python train.py --num_attention_heads=4 --norm_eps=1e-05 --bias="all" --tie_word_embeddings=false --init="trunc" --final_lr_fraction=0.0 --max_steps=10044
MLP neurons of a small language model. Each row is named by its layer, matrix (up: input weights) and neuron, and shows model dimensions 112-207. Each number is 128 + 24 x the weight over its row's rms, rounded and kept within 0 to 255. Numbers have three digits each.
After each neuron's rows, "fires in" lists the words (lower case) most often at its 100 highest values on Wikipedia text that the model never trained on. A number after a token or word is its count.

L8.up806:114153139121119131185114097112166117096150126180086140155134124155139115110106153114149112114127138110131156142091112132119088108152127114112136070163175094131102129149128086169147092139125107121121140105120146111117114132140092114143116112137114121164117128129145154130188099140143091152
fires in: "from" 69, "top" 4

L3.up603:158127102131126186104133136119111121102130137143116145125151100143124119145100148122117162097110149112085118111161137184093165149091165146125125087117137098175155105123118115128150124167136089116128127138130127100123118185124068106121115108155127094069147139135136165123141116117129115124
fires in: "born" 26, "was" 10, "is" 8, "founded" 7

L3.up117:095094151154150134106095155117159099041130120114115112146125147138115126131091138157108171138122130125118169151152162131117143131096156118156175123134114100139128111120124159118115121120121099128136143152150143132147140156139145149090099201148127085104135135118179123170123160120165138113
fires in: "during" 49, "is" 23, "was" 11, "of" 9, "website" 5

L3.up691:127133078106057059161156129152113153147149122184137147117156100095103135131093117157115106138181109163156134120165132130165117154135152083107145146139151115150110112139172132122134148095159132111105151145132100134101117132140163141146097159127160117169104102129154141101104114130110114138
fires in: "career" 17, "history" 13, "biography" 9, "life" 9, "medalist" 7, "and" 5

L6.up541:119114136148161104117128149110117101137099162143147158106128142153127124158135130179115132125112156084119139123136089115132131166101129131216118159155145108156120108148134124146192134140114090134188187159149157158092102081126131170136135084127140129160095147125114132141140144116127068111
fires in: "and" 24, "business" 8, "healthcare" 6, "or" 5, "terminus" 4, "baseball" 4

L3.up554:118144116104105104120123126126121160147163097131162165132131122094120128155123123114147112180052147142115121125108165111099142156112144138108097133140146095124096133148117162130146142116185105151164121118128074086135118108119154114196144071102123132134164117125130141131103112095149094134
fires in: "had" 46, "has" 32, "have" 12

L5.up747:122173109118127139166122128091078143117110129164119113114129133169092121170105155107104101128124139119121125108126108109121071109155090106105133162101106114127107093156100125145151119149172142096118089114115161102170104132131125112137139133112093101163107107158137163123151125149137087178
fires in: "not" 27, "also" 10, "to" 10, "currently" 7

L9.up428:143132128102147140122148089142094138126133128202136119142109170125148076151120102107108154140106182125123166125081162134111125151115124113119160153165116112155115159141131124158074155158142111145151128140121174170126141128153089083150115164122124112143082122082114129114118099132088122141
fires in: "of" 24, "in" 12, "kg" 10, "cm" 10, "ha" 4

L4.up296:146138119112131100109084125158147128103127153134092076101148107096093104140121157138117154143089172110144103156146127150089146130106132147144153126109158141132127128154161134123165156098142166110157132128123101151125135127093125124153161099164140110138140125120148106131138170082151123113
fires in: "life" 20, "children" 12, "species" 8, "death" 7, "lay" 5

L8.up651:166116101169139122139160102168131133128096147103160133122182144151123180120134082142139194104126149090091117140132106142118154142107150126122109147127129139144108130161150100108117137170124106129143106163145162088134123121112127116152138145121134175134120154081141125160141121160067146098
fires in: "these" 16, "there" 9, "while" 8, "most" 7, "was" 6, "many" 5

L8.up757:115123127144096137157127131115074163092090112100154155140085123180153089127133112109131137099086123132061147109116123091111101138105129098111110130164144130138113129131156140105112122163126133121133124130137115149132164097113117108146103125186135155166170150139143131157143163121129120124
fires in: "and" 33, "so" 10, "soon" 7

L5.up652:120137118132140134126164132104078112135102143152121122159149126154103143116081122118138131118110121128160127131137143112145140137115148132154109093120097173161071136133166095069128162172142095120115110103156155123124136144130153123158104119059152114134111134120155130099100115159118125187
fires in: "by" 63, "admiral" 9, "with" 6, "starred" 5

L3.up302:141098117158152150100110122129128085134082164121151105163152156123097132091128134125118151102105110122151162127154122147102120157131140096139155115093105061142116133159124189128134084110104133112167149157132106151158129160142100148107135085131079091162106114140121150101158100135125101135
fires in: "of" 24, "appointed" 9, "multiple" 7, "conservative" 6, "political" 6, "representatives" 5

L5.up685:171123110131125069173142144121140125105132148107124131117129129143132126113136154074113168154157133125124161075148166142080114133154152167131087133145188125167073143159105133143067126104139098158108086097091113090147141115141118123128101137094115122172118115065110150152155129147130114125
fires in: "that" 56, "if" 7, "which" 7

L3.up239:121144100138140129136099135159169119101091117154134146118146098093173177144169109100128124125111124098113118131128156114117137078139130130098112177095142126128141092190144189110110108126135125143153133092131150113144190086137147150167132103109141083133138120146147135143118101110114139180
fires in: "be" 43, "have" 12, "had" 10, "began" 8, "beach" 4

L3.up384:129087140135116130118133137138101131138122090121107129144117130143131115097102112121105107173164104131137150108134131146105131122119171083151124107117113143123174111167143137132163188128137129147131117145123129123111142065136075119060145126168131145149163139116111142157119125113109119138
fires in: "second" 20, "fourth" 12, "first" 10, "third" 8, "2nd" 7

L3.up480:111158173142159143129108135122130148164145164147139118122122098163135125110123122148124191113121175137147135166115132112138111101110136139134153159150116165146143119170128123145131128091157141124138094146150120165153135137123136133124124126075093137151111102164123095143112091167080128091
fires in: "such" 29, "them" 12, "include" 7, "included" 7, "follows" 5, "was" 5

L9.up344:130101113143135129169132122102125156121108087100162128090164142134106096135114146107139164139105135095133136132132135123102105102080133146127144108145118111120126178134144126142162135094165130136149084144109126118158118132164148111135173123149165143104110152161149133141120122128131179144
fires in: "an" 53, "any" 6, "another" 4, "species" 4

L3.up128:114105104173087133115132087120120163152097101104128133125137132162175094162100121134123129142138079144146108089111117140153138172130158117122115138125102127140113133167143108107124121087097127131122129108173195136118133114158103135131107104145134173146132110155162146095144101099121115117
fires in: "first" 30, "second" 7, "points" 7, "appearances" 5, "career" 5

L3.up52:146178113130116143140106170116130165102115163150104181111100158119184108114138142138145130072088139087169088083133137156106132140134136137136166108125125158143109152132138128160126158109097111077135150123117143130140074152139140183139086097168133102137147161166147093148115093137119136117
fires in: "life" 26, "full" 12, "biography" 9, "bass" 7, "website" 5

L3.up134:142134101122178134113119163146176111128147133116137158099125115115119083129075136190086161106132148109101157148152113105122144169145162108134145138144112125162085096131118165112152147102154093079132121100114118107122150142114170077084131097116114133146094148126096087139124122137130131136
fires in: "of" 62

L8.up606:141176129141119133106127113144131129102111125142136127149136180106116124138099121071105107143143139111161153174132114140107155139132136139112170120176118080129087120154151115134127107150147106109144075112118175136075127185173131147132075097095134125142137169143127121092112117166101165123
fires in: "was" 19, "is" 16, "with" 11, "by" 5

L4.up314:099146138102122104101131122138133126102124100139137132122106105129122173113126123119099116136134076150082158164127147141139146137109165147117117149080105137080134154157116128145115091168117118153180145139105098150157159120163122139123101083136096102114144152123112105122156101129145122147
fires in: "on" 89

L3.up1000:136159131166104145143135097131143164129131070145123120115137168162128127167117132122140154121128159116133135116122121056122190147145135096131126129091148116151122090129124156089142077108146125113114125136096159133137101107128116143136160156159200095140139117152119097143121116120110132142
fires in: "no" 24, "van" 9, "turnout" 7, "majority" 6, "changed" 6, "changes" 6

L3.up771:150113166143123153116128110104162133133125148085151152151140148129133140115093151087128083173139138134096151117115148108137141128113130081106148110069133114156133108096138122104127116148126132112122173163096157149142157102124153160134134183149158112104128106108124086124125133156119120149
fires in: "number" 24, "average" 12, "age" 9, "population" 8, "turnout" 7, "majority" 6

L5.up930:114138121102104106079139182129151145118132146106130129098165096145142140145112117112124105107077110082110139125102119124140139089118118133138115132129133129161121116120156126157126141100144132083147093144111152143126123120129155154146140156154160095129115152155124135150112096127146097094
fires in: "there" 34, "history" 10, "song" 6, "change" 5, "title" 5

L8.up700:130134125136139113133127100160149147191161150142141113091145110119136172155119099113135159140099124086146135157122147118101124099112147134104151172092130089116138132158097144137142146128146100143134116136093131118145112141119125108113093108131108120145151132134138099157148119131130125094
fires in: "was" 75, "is" 16

L4.up872:141114155128116117146112092081161143173125139154103136085146094126119146139139139108148161139106103148197190104150122107121111108114134093141146099116171142142144124154120159105092184149123105140129106120112110132124102122129165119100120110155149092140078121117155131124134110110106105128
fires in: "was" 15, "liberal" 10, "is" 9, "death" 9, "total" 6, "biography" 6

L5.up660:145124116107123133113157113135152132135124125169138141127154117159109144117137132138111161160121118104179175147140162165072092163108161087107146136115169112107089132130110137141116132145117149115142099130125125133108100130171125121112133135128069113085163104108159180134141064089114110101
fires in: "as" 30, "announced" 8, "become" 7, "more" 5, "this" 5

L3.up79:162139151090141139118158149145106144157118117131147131114115135131122125122144128134117103155108147126155127100121102100085104144110133118121130127146074143125147099143154119114093133119106152121117162125156150079111126128141103088109109141128086187101144133102143118141156120096109134146
fires in: "one" 47, "there" 35, "first" 5

L3.up255:095143124098146121141119140185131147145174053115136151091122135174127143120151092108130141129174127126140117112168142156150100102145153176138137132124126100102151125147111157129095117173150119145165119133103189163117072091135132138154132155123155159105108107114127127136127156131138131103
fires in: "while" 33, "than" 16, "or" 15, "years" 7, "and" 5, "time" 4

L8.up689:170192126155131140140110166149136142099102158171168084167161138115101152128147110132125138110110119117164112115104151124129131091145136132130088169121145087170077133137136147123126096133158164110142144137131130174095176129157115120147169099105126117134139140162111124152109139130122124120
fires in: "the" 31, "their" 9, "is" 8, "are" 8, "were" 5, "entertainment" 4

L4.up350:128130113152129147137132145122152152108107131117139114132126166141139132124156168160049098076175136123116167136153111152115177148093127116156137121113126115070120105148143148149143112148163153115106110125115128134143060108083130123124125153153156132122110170162183113108147133106156088138
fires in: "an" 65, "another" 9, "any" 5

L3.up886:108147134045092134106143162180171095086134156124153117149096159115127141132073152149146143148135141103130129106133187103091157105133142153111146087134161125081121136129133155100112148145124083147138122148133133087106108125111113147156165147140119116134152140155103106135080109134106112100
fires in: "left" 15, "was" 9, "needed" 8, "entered" 7, "from" 7, "returned" 5

L4.up618:152129129120148148135139121119140114092104145129143113151110115150145119118129133164091129112119139164100202099111150170143120134067122129130146122152164140137087098161135132108116140126123140134134116137138083109166153159115155106101117123131104121168094161158145136137093149094104122090
fires in: "to" 46, "on" 8, "of" 6, "contains" 6, "discovery" 4

L6.up45:144104096126147090159118133101089120086072112141147167137143104127145147112117141130110172115127114163124116126132144123117115123150149121125087109163119098169123159153117133150153154106101128110129137140131128101115087127078128138137086133124137151154106088151109160135120090132140093162
fires in: "in" 28, "outside" 6, "players" 6, "throughout" 6, "supporters" 6, "of" 4

L3.up319:119139136093116122127135142111154179114136142174083117124102163085134141135137156161096095127098137140115116122142139154118140164117161134103122116109103129114138110153116102129146159183116094131158155150101152109159118155098122152114139104114105168119113136096142148171155118125180102149
fires in: "can" 21, "died" 17, "won" 12, "canvas" 6, "canada" 6

L3.up167:175146101139135131135067100121124152150106175142173156097126125131193125154119106103093116099128156139107138130148126131179166161151134127102113141121101139102096155138140187120130103111141123149087125107126130126117187083097149146199101141126151130144170144102126128105108131131134100102
fires in: "were" 12, "was" 12, "and" 10, "had" 8, "of" 7, "from" 6

L5.up229:138147082159113128113135154132148117157086165140162098142137140130185124135103116128091130155125156096121128079121163142117114062109118131130144149070104115132136119134135130117177137138123137127079132093091118106122084120109103137143138141140190127102090127113168158115133099137127147140
fires in: "this" 51, "an" 17, "each" 8, "a" 5, "one" 5

L3.up517:129125119127133143133105150148125169120140125163135094167160116115094118100116169122118128126115172106139115151158109120132102136116108091104125089131143159165124135109109190099146109136163128083150123111125128136145106095110120077121139094126137175137125103125125142166146128145169128158
fires in: "not" 45, "species" 18, "noted" 6

L6.up893:137127162149120158147123112139126171090171091158157150127132156205125144168156112125138130126158101167094129128120149145157114133150121108127121182129134139135114152143157191118147132091124093136202093118115145183138100089134130129154140106069142148113082094120149095107135114141156092135
fires in: "of" 32, "day" 14, "years" 14, "time" 7, "out" 5

L8.up100:122161133149127139167168103141133097079134077124141139099139128152149085132093126131098133146132150146119114135122135117106114147104095107163139126164120139150107139139177105126140135121141142139148124047124159123110128132107075166125145160116141133144138128144144121091141149159128106179
fires in: "as" 27, "vice" 15, "became" 7, "was" 7, "appointed" 5, "deputy" 4

L9.up552:108109128136125117138104094144112115105151142126162173126114094165107126099179107105150172195085094121186134116146076118155138128112142081090123121123203097128091106125139124139083128154118114136146078131139104150086159121081113152111115126125145132130174137137131110164120120130151122126
fires in: "had" 26, "take" 10, "having" 5, "have" 5, "get" 4, "left" 4

L5.up555:133142082151149164137122098123110110109118109119119103167136112125100075118100111083114158117124106067125132121129092109139142161094152090088102099119133125200163122099142124127122118137126174126128129117114149103102107124154125072124118110119151089107107131122080085152128132116152167124
fires in: "born" 24, "town" 18, "population" 9, "family" 5, "species" 4

L9.up163:144140081102167110128135080101124083106135129195202103132113166132118168161134128166097124086070074116108107105086136148162142151136167147137125118117119099136118114186130162107125144135132120106127106096107133130127120111121085088132099143136107142145118164109089143108104122144132149148
fires in: "is" 24, "are" 11, "areas" 6, "has" 6, "early" 5, "in" 4

L3.up707:194124097130100073126132175102154106105162141155125156124166101079103109146125122172137190133140128124143114075142176157126148133102121120098117087121112107158109078132191130118152129104135108093141182132128094120099120137124106146173101171098110142161111102139165133131118141102134140163
fires in: "career" 16, "history" 12, "life" 11, "biography" 9, "starred" 4

L8.up723:123070127164150120104131164147124133116103142109139098127120122158114106111110136121140106073120145158178159155119155113126135112119127191137124095079113093111093173130122143100121122160168126108087115113128148132098114110112140119124150125156147145093142171170141107171102126153119115123
fires in: "an" 69, "another" 10, "any" 6, "anti" 4

L4.up129:156117113154105087174104093102135129119131122166130108123137121110138086168118102145092145094091073137116110121141132155099147081073120109139099134142097090137117120135151123127117090127150094147112141140090114084103118121135120124138114141115128088153125112104125086124114103104082117155
fires in: "career" 14, "history" 10, "biography" 9, "life" 9, "had" 6, "living" 6

L3.up564:127126168124103148143145102126129125091131099159156152078095151107142129104143107130104149118083107156132166113114129154061106180120128097140136099134172098132106144157160155120142119129141102140160126112172127131098144144149114115130133109138130110105121102103172184112100124143088167179
fires in: "as" 15, "became" 13, "be" 9, "become" 6, "create" 6, "death" 6

L3.up320:139105126126127135126085097165111086129123145114136160149143119153132097133080121167157132117086135154101154098087132123113134118080109096125154110122160152139082102119126172138143137121141098094179148076135118104128124102109160119109149133150094118114092087199158123146111119137134150124
fires in: "is" 25, "initially" 7, "was" 7, "ve" 7, "originally" 6, "of" 6

L4.up232:145126111132141111085111139173158108096092130147177142106077101126156098145139141113096099104113136126111150124102110126155160136171165095130148130133153140132072108142127120140145120125112135154143155139126151111109166121103117129160134126137089091148115085145160122134093161091125120158
fires in: "had" 35, "have" 14, "ve" 7, "average" 7, "with" 6, "it" 6

L6.up724:122105120093108128113168123149150127143168135129119112117139139127158162128163132127074103115129085106121097164086155174135113111122099120118118125137114121119091110167112126137098146138119122159149134116118119126157139085106121106118100167144111121167117128102121182144104128118132110174
fires in: "work" 30, "works" 19, "worked" 17, "use" 14, "working" 6

L6.up582:095128142151128168122144108113098135090127138132116103079119130101171125103167149100128162098146096101129132120130113152106063169145130089130079105120155093115091152142119152130125115149138126135094096133129170127124129126101117147155108106107088121124094111129173121110116120153135130136
fires in: "at" 20, "to" 19, "against" 8, "towards" 7, "upon" 6, "from" 6

L6.up477:126139145163127149155123105103129143169101142163092182124159112139123133081115092142161136163158134136149142088155106183109106141151140152169169105120156082097091178149150108153151158149119117117149101106116107139132107118132108114111121155130096131146119095136107072108111111146102104142
fires in: "and" 47, "of" 12, "currently" 8, "by" 5

L3.up661:128159113109106135125114125147136142095128124109137106139120104120111165123177143165100124135112123120103148146121131133086131110091151163099125144110083139088133132139128203108119137176144132166107136135115138145142158087149117136115139133170148106105167131155135110120128166082123140115
fires in: "on" 92

L5.up263:146131089144130120143101121090128115116135173156164119128145150110187105157124116110091126085118129104102132195097116102116154106090089088120111130142158136106138132178127098180132101149144115109114124136140108078101112118118097142165152120121154125120152148102114158123106122084128124112
fires in: "was" 18, "were" 12, "died" 12, "went" 12, "had" 9, "from" 7

L4.up583:164167112107148153135097122081112139164124130128116136130117108154128115106154131102140119137136098107145140107126123132103122111139126150111120081138155123121164134128098143094135148150099113161141151133104090126081108101122112119109149145114117107132125121088135137142120131135115121124
fires in: "on" 60, "along" 11, "for" 8, "among" 4, "officer" 4

L3.up819:167152142144136139135126111145132109157095073115137144167112152130106175107160125129114146115120120157147107117144165138115103115119144125096118107125164119112103146148179206155105146093163154115128159135107120128163095130097092132115161167178089149114178141113112130132135132089107129119
fires in: "other" 28, "were" 11, "of" 9, "medalist" 7, "conservative" 6, "some" 5

L5.up474:089102122167150135117098140133185159114141131105127126153132128142145161132128123114107142092066100171138158130147154147135145130158140122103113160105164160140119179172137105155130129133105109156144138140131084098107153133164139145079124114139153135145123166127131125123086108123109143128
fires in: "to" 33, "control" 7, "of" 6, "appears" 5, "follows" 5

L3.up534:157086146129149131147158096133103163201164132158140130135119063123093104132128120108131117105152120110120131117143120125104111109070112105109107079114099108106135128129135121150153112165110145125121097129113135130131104115147145112117080154144138131135153128130147122138170128144166152115
fires in: "died" 16, "place" 12, "released" 9, "held" 8, "born" 8, "biography" 7

L3.up863:136153104089151109098084122111168156153120146160141160130088134162180136136096131103100091159099165121117116105123183103075142141113100164119185147156113144115104128160133108132135078132141097127131114134124153119144170122127117178151109119141112106132130095169110131119108116129140102136
fires in: "from" 28, "be" 20, "have" 7, "been" 6, "was" 6

L4.up15:085150114116069138151119128135126152183128136085116140158145121159129123145125120122123124142115086161161159125119154163129118109153148101155151086183117134144144115129117145146115161148105106121143131130111147164142167105142108109091072132089115107138133108148145122120129114122161156136
fires in: "was" 24, "of" 16, "as" 11, "won" 10, "served" 5, "by" 5

L9.up781:144068124141123115118100172111116137155120142150157112140119138160172140087124126123137091148154137115157135110103127154136157143135131101102140143085123083125147152156132130138113138101153139099111114153125103140107130122132137145110103149192176170139163136105142092148103101124121146164
fires in: "an" 47, "any" 10

L6.up369:137109138142116094137114107146090140060143135105118140119146115131107153115142091142153141112112151130109097117106137132099112130106085104152110128119141101140117179154105157124137162128129121128100123125126125122103135144139143150062118109120162114120089108122124089130101118141123102088
fires in: "as" 31, "pakistan" 11, "matrix" 7, "pakistani" 5, "majority" 4

L9.up525:127105108104133145136081149110100083117111156096110181123114185153145156135136109097074120099157156140115104143140138139105115172123105162131066114166145107150138122144152121135136147117164127162109176145135100118160164118121108118157137108115150143170136089137157110146093091134108131121
fires in: "of" 65, "in" 4

L3.up479:115160088139108141134141101129123141079124159162110143140110150151124098131118116173139102098155134082143113126140119149134143125124132150138105123132118127122079111113133163164116140134102153161092086157083123097118088129144145105152110113129131077128125090138160095146119124105134115152
fires in: "under" 34, "since" 13, "after" 13, "following" 8

L3.up889:169141151095133153095142098149148128172140125127134135075119148128092073123071127173109098144107145141098148165139100113121108132130100131146142156152116138117154044135106129133169111138164128112121143157088141133117121115101120125137089141174126102154108121124122127108096141118094108143
fires in: "of" 21, "station" 18, "following" 10, "their" 6, "something" 5, "eight" 5

L4.up1002:113147098126149156106173136179083182170100141134097096125146105138116107116088095158118129144154117158137164159112099143149163115143152112144120134129096159132097129124124109136146136139149145133118162141114125094136153141104185092121159096109130121140091142118125140147133098158119154160
fires in: "of" 39, "addiction" 4, "universe" 4, "kentucky" 4

L3.up993:187129138128150141142134152161169123109189106127127123076092192142155113140153148137143166121121114123072122104181175144152143129133121133101126164170095154113130125084102104159147112161162094112152116139116147150136140109137141145083114139141115102151140132124134109184121148143104102091
fires in: "of" 45, "career" 15, "evidence" 4

L4.up637:160157099120127141136108143130175113095101093147137127089100124113139124153102169109139114101127137140119150107143167138124139105113161114145111146106106140117141111129118169125136129095142155108135101114128126104102108123110106109141099149124136134132066126142130066137141089132132137157
fires in: "this" 52, "one" 13, "following" 12, "each" 10

L4.up196:164084112127176080167118103130138135145145083107170142101159130092118104076147156115113166107161131107127123153145153160134107132096142146138169162087150111092151149130132102126157117130129132117130100096119121124128133108114128146116141119126185153127155172130160148147154125149143143130
fires in: "an" 57, "effects" 6, "another" 5, "remained" 5, "any" 4

L4.up201:135126136110138149121147127140148126159118165160126132178117159138154172103118113171115145163101139128150110137106171114148088156128154095154129105099151128118113115186109147107109142119130121146124140157100115122073176094096118116130146099169070120162117126122114114176141140102132107107
fires in: "over" 25, "around" 13, "at" 7, "about" 6, "upper" 5, "takeover" 5

L9.up260:187135086109113126100130149107118135106126135136082111129130137106128109131100093121152155111168112110097068119170177144139130162133106072126128085181114138119055073069102102139159138167121101138133143134151166124117110108127116140132138144155098107143123128130163070138116121145150111084
fires in: "of" 53, "from" 15, "literary" 4, "my" 4, "into" 4

L6.up481:167172088125062124103168108119088120136108151168165141119159123136144127132092146132098127133124097086142141127090055099084127114145102094141109161096117149143089113151091109113115158152141128121106138116128156122140146139140118136166153116091113131131150158130119114159127093089154132112
fires in: "to" 20, "that" 18, "having" 11, "had" 9, "have" 9, "who" 8

L3.up54:151166096151119139149126146144118153126137122097104139120155127161172102161096097146146114140129113118140127084132119149151120116126142165127126090134117111088140123177157143081110151096108116060108132109134190116127131116102126179114121133126123100104143137126151096153153086092149133084
fires in: "years" 21, "time" 17, "career" 10, "website" 6, "two" 4

L9.up275:115095157130124146109103096093143167131114136065141106177165141149119135129067174095127131111138171127181138089114128098135108149167167153104160110085129100069106142130139144146136140125117118139143126102116128130120124121131177141131140159127178134118137144158131122168090148106109144134
fires in: "an" 36, "al" 11, "any" 4, "anti" 4

L6.up656:122124112083133127116140148178151109103133167146123127124138131110112098115114110100109102154111173134132161170180141114129161115123134096158149104158119130135085144150129114172117159135130151091115098109152135104109127155125144148091107129123112162108099123146120069185119100154179129161
fires in: "is" 24, "a" 18, "an" 9, "at" 9, "was" 8, "website" 5

L5.up1007:158149126136101101130111125169106130134131149179124123115099119129111146097112163104169106102104134090081130158087142126108136099152124119087086155109137112142125140129084121145128095131103137161130159132106113164119121092153131145121127154103170135131105106180116137144107133127133132095
fires in: "it" 22, "as" 12, "she" 9, "matrix" 7, "among" 5

L9.up123:152091123111111122095131133089133157085133151088126084120149103119121133096104190120119064099141180093119149129145122151145142147204142125137124151159119086126114158124111142150111116118129115135139090087144088099126093117147143076141128107164169126130139153145129093095101119110102127118
fires in: "an" 45, "another" 9, "anti" 5

L3.up986:148142124138121130118109143140117125126133123116192135136139108127173140098111142126158142143168102094154138114160166145080111126147126123135139107128134126093101129186153158113164138118157103130157124130142111115144097126126100178128126149109122140162101083171120146082098118172191068133
fires in: "of" 48, "and" 14, "was" 10, "outside" 7, "within" 6

L8.up530:136116100149137134104120147132047153112134141099139150121129106127130136131123136170087146141127121111128105144167167110108136157126086107103140146151128109152121108122136141169166167134148119144183108139104175102109117085121129100105110109103093134110072099159133128170124094104155103115
fires in: "of" 87, "often" 4, "for" 4

L4.up713:153116144169130148124137123105122179114133117162148136154126122130081095116121144123148124143159100154067159144164120151147148165086106120120139117166143103107157113125168143159123141120126103107141116193126147134108099110156092150111141157123150142090099131156142135132129131155082120100
fires in: "period" 15, "per" 12, "performance" 8, "much" 8, "most" 7, "multiple" 7

L5.up553:142137168161104144131124112108117122100099093077072131126154138159114131160111136147145164107119121127147184135139129094155130168094133141124123124142106155143094113140175134124167169118147141124168093139106143102121137134137166186096070136109130133106103108123132170109080118152085150147
fires in: "by" 24, "with" 15, "against" 13, "private" 6, "result" 5, "to" 5

L6.up455:128107109153094113136159101128099110130144085137153145116143123146120112118103132125187112119110148107092110116120131109131114095109167085116093150143114146125137103161163099137114104113124160143123140116131168118130152130112114133157130153167139134155109172071141128117129114125130119099
fires in: "one" 27, "wife" 13, "location" 8, "president" 8, "died" 5, "result" 5

L8.up309:123173138128135091139133121108114154071104122108175139129162133103126161121105117121158098086115125100110160109137112088106103109074107158123079176125133117136128119162104046136096105156103209107128086141145141119132153099128101127132129107109143124143111132132096121125118137102138098092
fires in: "that" 43, "which" 21, "what" 6

L9.up766:134094074148120145143116100110103143145098109173130180129166183162126140146141139126134143137154110131143149095116103119107114147109126146108158142088167150125152101159130156139126134101138110060173074140104153100123135119140127126139120109132147098119171110137121130112117107143153136123
fires in: "was" 22, "not" 11, "have" 8, "had" 7, "never" 5

L3.up629:148187107120167114141163106161140147170118135091121132157151130131161192123140078102142136124117096116166125118134169173109126130083156141150125088138151131082114145130119144162155079126125120111147129141149107140113110067144121131086159127141137102151092123149137199103119125155136120126
fires in: "labour" 15, "does" 14, "college" 10, "collection" 7, "mayor" 5

L9.up887:133141118134135135135079080147151089095136086137134157149117158164113155129149119116093178134166102143108161118160117139125152104123154132104126121151160134128162130160160088128116121133139093118131121080133100161132137178144102147149113138083136115131171160171149156137112153103142093119
fires in: "is" 59, "became" 10, "still" 7, "was" 5, "issues" 4

L3.up966:125122160148125197129089057108155134152137134116069120075160111161129102132092120123123131132168092110142124139180107109152176117145099097127138114122115136163138098123134158113167149142083158154084114171117165125139127132159146087128150095131114097090140127125125104141157117121138170135
fires in: "as" 26, "species" 19, "family" 9, "by" 9, "website" 8

L4.up580:145173090156107101134099116157150113130142121133134130089158140111158148135148129159134143118104149076103135135116117180115130143128192113075168121115128125108103115140147127125158132104141130113165147108101111135148149116119141138177160124140118098132116130111157118160109119109114092126
fires in: "has" 50, "he" 22, "have" 13, "having" 6

L6.up170:170142097113157097120087143116106118109112150140112132122088152157142126105113120124109134123132117110103088112070171108085121139116117077186109151119148136129140114104170117126111144116106135119119156119108102099162167125184152110148119168143132129163164116169127095149103118121120112145
fires in: "original" 12, "majority" 9, "such" 8, "major" 8, "popular" 7, "different" 6

L5.up325:130139104109122174153173143109089118094135120145136110163133158112156109129111147098115135105150137107115159126076159114141146149088101156089095135119153095105134159136163143100105087133141119109069095099119113078133115142152104152127124127150121123137132128071076138183127112131138158136
fires in: "at" 21, "in" 10, "upper" 5, "urban" 5, "of" 5, "is" 4

L3.up46:148141092136105148118097113139100127097119104142115123123163163127158122091139134091071103105120130125136151120152104141119177087079130132095133107119166124072114126134173119122107128134134100109160086101114109063137144135113111172117097113166138129132149147123154170151131108120135139105
fires in: "was" 19, "been" 14, "remained" 14, "be" 12, "became" 11, "is" 8

L3.up559:165126145093148121113114152130150145168136142140148128136091115097136141115095110121138134152129136111142100111165128100139119080100124093113129077128180154101124123156162112129109111162170180144157125153129129119117121101136143143135150154095107100082138154145107128122163111123143164127
fires in: "his" 49, "their" 13, "her" 12, "you" 11, "your" 5

L3.up73:098159101109072091155142111167188104152140103176135165132135135101095149123126124155128092120152153140135166113058125152113112086123152092105128135143124105123125119141132163090122151143152126103136140119110119127105127109076122146123128058136117118152127138160146094083115148138126134147
fires in: "has" 62, "is" 6, "have" 6, "ve" 6, "private" 6

L3.up531:133109116138095098109119141147137155150141130147140094120133127137167162123157103136139146122148082113131128138099088134139171135096121131099130119168092125104105101155127135078080120153095120131154076145135145135151126098133130122170133192170130134158120144123112149133148191103072158106
fires in: "career" 25, "work" 12, "works" 7, "worked" 7, "name" 5

L5.up339:153186136116107117112128142111132134083145120113149133158124094102158136137127135127109152109159096124114127115072124150137102092098108124108155088117103132135128169113122146121124176170112136111053132138149140108178143126108097123151088116115150119142122112130142115100096160073149122127
fires in: "of" 31, "in" 19, "on" 10, "seeking" 4, "to" 4